Weights of a small GPT-style language model, trained from scratch on English Wikipedia: 15 layers, a variant of Muon for these matrices.
MLP neurons of a small language model. Each row is named by its layer, matrix (down: output weights) and neuron, and shows model dimensions 128-223. Each number is 128 + 24 x the weight over its row's rms, rounded and kept within 0 to 255. Numbers have three digits each.
A block is one neuron, or neurons of one layer that tend to fire together. After each block is what it responds to, as a language model described it from the Wikipedia text at the highest values.

L7.down2:145124124139091162122114127108114111122155112120136132100112164097138107133130163086156156122158128152118113098162110129138175139111104107175108125099108146176113091118164159097106207117123128103132141163141117156119151170114171131152133134162115112081160112127147177132183150110120134120
L7.down105:114096146150114101136118125163123146153105155158071107091101159160117124164136125102158133174124139138143100095135141149122151142146113159129159097122123080105112142134093087084119126135109148152161146117105142143158115168117156112132102148150135123137143115154143108126199137158151100130
L7.down305:079125082128138132127133165146122090100117150137088140138094119128125121134160153151118137119121116116110130118122136148124115177099108144149153098076097140128117147147096120108121141128137185129101120060114167136148147147132095119089152112163098102155138085135114117161118101115115141115
L7.down426:172106135118136161115135118099114090119110113119090083149121120118128160086098095138166166154137137136075104127096125162164149097126115098139137122153125132143083130137098108089143159112156101094159089152158097149120151130073124138141165101164167127127135112133136102182150071102131141114
L7.down472:153144105106123130151109141150096112137124134119130065172105147107097152100140137170122165098114119141156162094090119135132162130154104150100129089125151114115114089117106111139143134113152075145118124116167099103108132150145102126108152130099145165126173072127146120104143136102130119133
L7.down554:162151135142121091105144128134077097139154116123131103099118154156171153101151114103130155114128079149144130116127097167114161099144126125094105100145111130129120095117124104115142130125133158137129136134131147154126115099119068127126118128156144143140114147134193175114119123143104119132
L7.down831:100150193160091121137162133133178083119137162127109118126140126128143151126096138133152149114154085111124122143138165120131114108092156133142121123135105171065112131144078120070134166165180080105120149122116175089074112121108162128111100131125133115150159142089136112132120094106133136113
L7.down931:129129124135087116141166128126160119163115100104112127127117127124156105121083113104166135149159079134121127147117090119147128121100130092128119090133109159114110117119114136093144115142142089123129129135117157132151132109153105145145092129174143124159144136130150141140144129179111136115
Line breaks, mainly after table rows. Newline tokens, strongest at the end of wiki table rows after a closing pipe (header or data rows), also after headings, sentences and list items.

L11.down1:111150139128130116098144120116145113142143128130112139128163130113136166118165106080130107174120126120123149108107107134120107121083142162128129170166133128140128138077088107122147109151072169099117120144150129125098087120099170112102113108131118080128142142119125128103142094117121119126
L11.down30:134145141159182105106157194160134105124098104156084092145124103167115152120096100163157139159097117118163168162102107146098119106150152104103135078147149130141094109164127128125127152113096129165120150140126077105133137180106091138109133093152132160135104128128157142142122104184134145138
L11.down124:095121167151158171136108098152110105104140093113135108124087117136095141164141110139107095136129152104154142105140133163161133136112148106132153108117121137143153129106121114112138129152126144125131123142149129138088125092112134130117184133019136145134119133151114119095169134086131136096
L11.down177:086146197098101098096146105153146104102133130083122122132091128142121149107119103106128119097130113162124087160095119113127124139113154150107134119183113144157140178139101107110141091132168130154111107110069122154141100148175133111144126141099120125166098140163078095105138098164170109111
L11.down282:112109148125088125167135154158096084149132113100093117132080126107121205111138158126160087094119156111141134137109167141135129146105143164162176132124115110145080164129116110108089105172131097130130133156127171113154112168130116133116100148107120117123099099141128145109103104144150153087
L11.down283:089144126125136137114080177141126091108140092130147137102144101171124153146103151135142125151146130118122190151074131115154095117130145100146145165145149124150166139118116090117126090126127130113149151130170120117135119133117157103061160155161130128151181143179191145121107145161128096175
L11.down304:153163159138138163141146145140172150102166125111140158145155172135136115124142107122153128164113127123094119117111156113126124148113118125128149160141084105102119135041109085067116096075103131157097095103101134095156127135132155106152103125143176120143153131083080155156171151119135087109
L11.down906:140111122100124116107079114112156112144147132145154125135148164091096130165068116137123099166117138140093136156142128146130143123111120129135125103128070124160093116123125086157089125082091148099119118110112154147144104099130156133110142129098112091149126125126116165165161135134187101173
Table row line breaks. Line breaks ending a Wikipedia-style pipe table row, right after the closing |, in sports, election or station tables; rarely mid-word pieces.

L11.down76:117127110127121131128113104159134121075078125096134130092110139094129079106117101129179129120116110113127126108095198149114135101083145102124106162130140160127148116129087062083123124095122167151099162102140135163118130128096154075171149141107170151138111131096108093165123148103135113120
L11.down229:138152136183111094083150190105121173092124130137168131132149134114118067112137124124141124155108143163105117152116114113137132140158153153092120098124165127120089085146117085119098105136129144115142062156152095095131157117091148109118117087133104145123123078140121154089112105141154136170
L11.down350:165100141098118121133126160133119110156155144131137161099160138091181127114139179103117128105161144134142103124139109090150130156129135116105117097102148113108077114127131108169155158117132155139123112128156116096145101128095138148109115116148106110157135099127073092163118132083139144126
L11.down407:147152113108106094115136120154120143134135108132143094120133158123116096107131123140142098155108107121086162130161127091122128099144086165144129139160130116081115145124127176082127159100128120096129105123157124166109071123148132123127133113121146184112141141121107147150137080115145133146
L11.down465:115110145143114118192080121060092126131109109139113127138139139115160093100109137095102177119102136145101115124126116109134130128078152124123117161134139128158086127132106134100099135105105150093097081126130161150129117139134118127123136119085187140098119124120113159101106152122102153116
L11.down706:135137138125148151132134156151109117118164102145139118111127125096107059114115120127119147124147126150140101150154139116137140181085136086101101169121093132130086079077137115098111185101125140127097176174119142161106083122129132134142121157096114152157127164135131150115149157121156127111
L11.down774:154125124147099114101106148103110134147158149124134118137125170142122098111145121122109097072115159156127129112119155116116131149151104125169140139135153139101106088147109112097130172139163143092140122119138112120090095139092074147168176149132140163133146121123126135143130152098110144174
L11.down844:152126102123150096131104155157131151110156112075067107154124128149132133106137128131155098130141151099132132117139177147135133128136127098107099104161055115127148110180096103110106091117178102118131154117114126151105104135145140157111117172142101148142153147067144125105152153140118118131
Coordinating conjunction "and". The conjunction "and" (sometimes "but" or "which") joining names, nouns or verb phrases in biographical and narrative prose, e.g. Fredrikstad and Ekholt.

L11.down44:118160083100153166093130124127130160152126122113098128129174160125133128144135074153146109153125107114124112115136123166114122108094160162129091128087115119149139108123141152138126143128093140136091130125107095159118119144145133119165064137131114107121157153117110149114169145142154115122
L11.down110:115098124077103123118091082127152157155158131115104129105139122096116153113129096157116135129132105141143136166140106084129130122130158143115161132105183133161136116127119138102113104117120133111114111121138103139177148122138161144114122106102074155129110111118146083112139107138154117079
L11.down145:099141122125118104116152082094142069122126134142143135114163113054157157102143158076154116132118137144104140130125157124122151116094146133170126132108120170135092148120124104117116165112134063156169128106134134122079191175159132178121122110149125119173121126113119146126145135155156145116
L11.down165:117098116080122090115125107152110160121142101121149095137111116106106134126150151108089094157151100111154129108164114129136151142132099097131171092113149128127139099133095151113093196116122124124134098183155112143140139086141112111118144158117150113085122115124105100161121152132168135107
L11.down512:118112104089127039150152075112084130092169111105143146087117159176142128133158145125174102098153154158133071111162122110115158136125127131124131122173071118158082124085109118142149134131124130104117108141142167154155127146086131155120160112126144080135143120102135149135143152114104159150
L11.down708:140145154132122119131145125112156075130153136090146140121132132138157149134113094142122135187128129166150162147138095121116124142132119152138150112194171152104173114090072149142144125154127094127082105174146146130131174106092100110065138126131131111134094120064126124118104161109169110144
L11.down709:118113129102134126120092108099112126161149132141129148121127101181102160146117112154139130120121134131157133092138119112138139157141126119102106142141075108099146139164159125163134162126133155162117121089123185134109119114153114158091130120111094126149151145115159103111156118148187135080
L11.down912:108145116055104125127095079132143119148145119116130142159072129099106133179101121148110097170076115161097137139173108152111109128132141114133110112145178130145117115147111137131110124133153157165125137098165107164142137124147074151190135126142097143155120108156115092131128159122131122097
Wiki section-heading markers. Equals-sign markup that closes (sometimes opens) Wikipedia section headings such as ==See also==, ==Taxonomy==, === District 6 ===, plus weaker hits on table pipes and mid-word pieces.

L6.down350:127134116126154122087110149136140141151140138126081064132116136102129157179079144151119148118138136134165140110142112122164145164136111114112138126120123127142180087121105102145178139157101091126098177156156173117102120135110094103141101145103108146149140113140136113148133172143109115148
Mid-word liquid consonants. Single-consonant word pieces, mostly r, l or m, split out inside a word, as in Eng-l-ish, Remb-r-andt, exp-l-oration, proble-m.

L7.down17:136097161069140149162123126180132144133112126118106126142111119080142134119102085170127121123104122141139139110119098112145132110117137141086120084109146156150106116090089139177117090089167144152130119097151117131166147143099123129121127122117085160106134155126139139137075148169104140103
L7.down24:128066103150122062111114134144151121117127111107154116114127146113182124137127143117125130151145138145158136147159132150144128145174134117120133121115092154125128081120146116142133123112139104121128123147086134150164124164108145122076133146158113186142166106122117094142102109115120164175
L7.down204:118151132119111149113110118143115134115127111134121148162135088150140162136099094149144145159125136087091104143111078140093090133151102129076123107164137150102162152124106086132130167153125096101098124143101136101142129144111107114159137080072099107064109180105164132129102124100138075105
L7.down487:114087143149161133136083128149091115157134118104117128093137143130128128144141118109109043121109155121150124146149139122156107145122136116150112102110138118149074138130138131111144153130129166149117098113128108161086154126111133105073117132122121097157120124144139105144144110144126105155
L7.down612:143148093134120166144131139143122110118142155144155126110124104167103162123110169157144110131121136114103113161072140118122178128114143135123146141126133124105130106126099128142119150118111138136157132116127131147099098149115128121137143088080153139128110101110100131153074147148098135138
L7.down688:121121105108142144127136128095149139134164147145119107126119146075146091143128125175135144112155077129116159108143140173090121148156123155138123158145135135080115122110082104111148184158080133120097169159097171152080119122132118115137143110167098115091133106133140147109099126145085122090
L7.down815:157117093154141122169141114130129099139135168125181079158120123118137144145117119130097129090105139160162160142153086119132141140130072192124138107180151152111133092113132133119108123166148096089127124108154157133103110119151092134136105139128152133115111177135085169121124065167130119177
L7.down936:140117131141138109089155141146111133095084119133138139108114179147132088169142130104128108145174141112164129143126139157158116151186133114170136123163148174140108176132118093107121121061155131142098151143133088123154122106139125119132141125137173091140095157107099115138113165130100147098
Mid-word consonant fragments. Single-letter word pieces, mostly l, r or s, split off inside a common word, as in Eng-l-ish, C-l-ub, Remb-r-andt, A-l-so.

L6.down895:142125108104128129137139119159113142132146130131147112122094124104120113131135171159150139098152119085089135156144129140124159166106126161099094148130129152104124113079098151111145189153165129148142097114145156122123144154152121174151109109111077146129108098132123155134167116116143089145
Past-participle endings and "and". Suffix pieces -d, -ed, -ated completing past participles (describe-d, rel-ated, Release-d), plus the conjunction "and" joining noun phrases.

L7.down39:117142096113129097105123103061146138123105097162144186085133130100152102147126141128099144112135128142172127156134154167142149112109143115146128159096078151095132098170078125125105101129126118091086137057172116143136140099164115141156141132151134139106098127085129175122118078098103124125
L7.down112:125130103116131125114161125128154136104107143117116125120130173098120143162149124129094110123153117169154112159145103148144171071092120143139110129102144112142139153149096108159120107144069128101134134139143099122117137127094143151107099104133172079147128121078113099130167127146125122109
L7.down247:121119116118120127187134096127149130131118167145099167120155105117119164106118084111158154153115183155114110136121160133105175120168141101086119142127101137117151110114151117124111140170130108135134151150105167085093099148129101132194177148123118122129181110069149123131121127123116127112
L7.down299:120132133128091114116134110124144134100149115137110099117157142119108087136146162172165156116135121169145091093141124136124140173145167175106092126115102124076131146137153119139140176077159156142138133126115112100116117135117110151110128101105130142093123131125126125130121140111159114129
L7.down386:129169121104071177124124127099135134147107133119112153119132114103144101111149124102101143143117108159078096110156123117115125175135121100138144109130109123125144111116135150123105128118123103087119141141160118165085171143115135132137138107122148140217133145118127175141118117110118106156
L7.down826:152149120102099123114101138147082125139134148070098140149108137124122130150106118132154090160154117119145125157111091185092161108151132125098145179153133147120182165146109138095132159152130107117130110150115110090187131143105116109086072081113155141079090130111112136110133179091097147091
L7.down855:120117108166105112128119158095090118131132107173117115108156114138139113113119119093145077086144122137123107128118160167143164145128130111114111099128087135128104083115189159149069132139156157160146102128172126148127139139115110122083127098081119119121158108138124147099139120142140114089
L7.down1022:121138081162135123134176107119145108132104090134133105104115097109130098142148143140097112142146115138131114161103134115148147090126098118113098172181087133134095161184119089105115120159093135140142147077144105126124092116129153136121108158135121121124143137090128137192147125137144116095
Coordinating "and". The conjunction "and" (occasionally a comma, "or" or "later") joining two words, phrases or clauses, as in "Background and early career", "taxes and raised", "speed and reliability".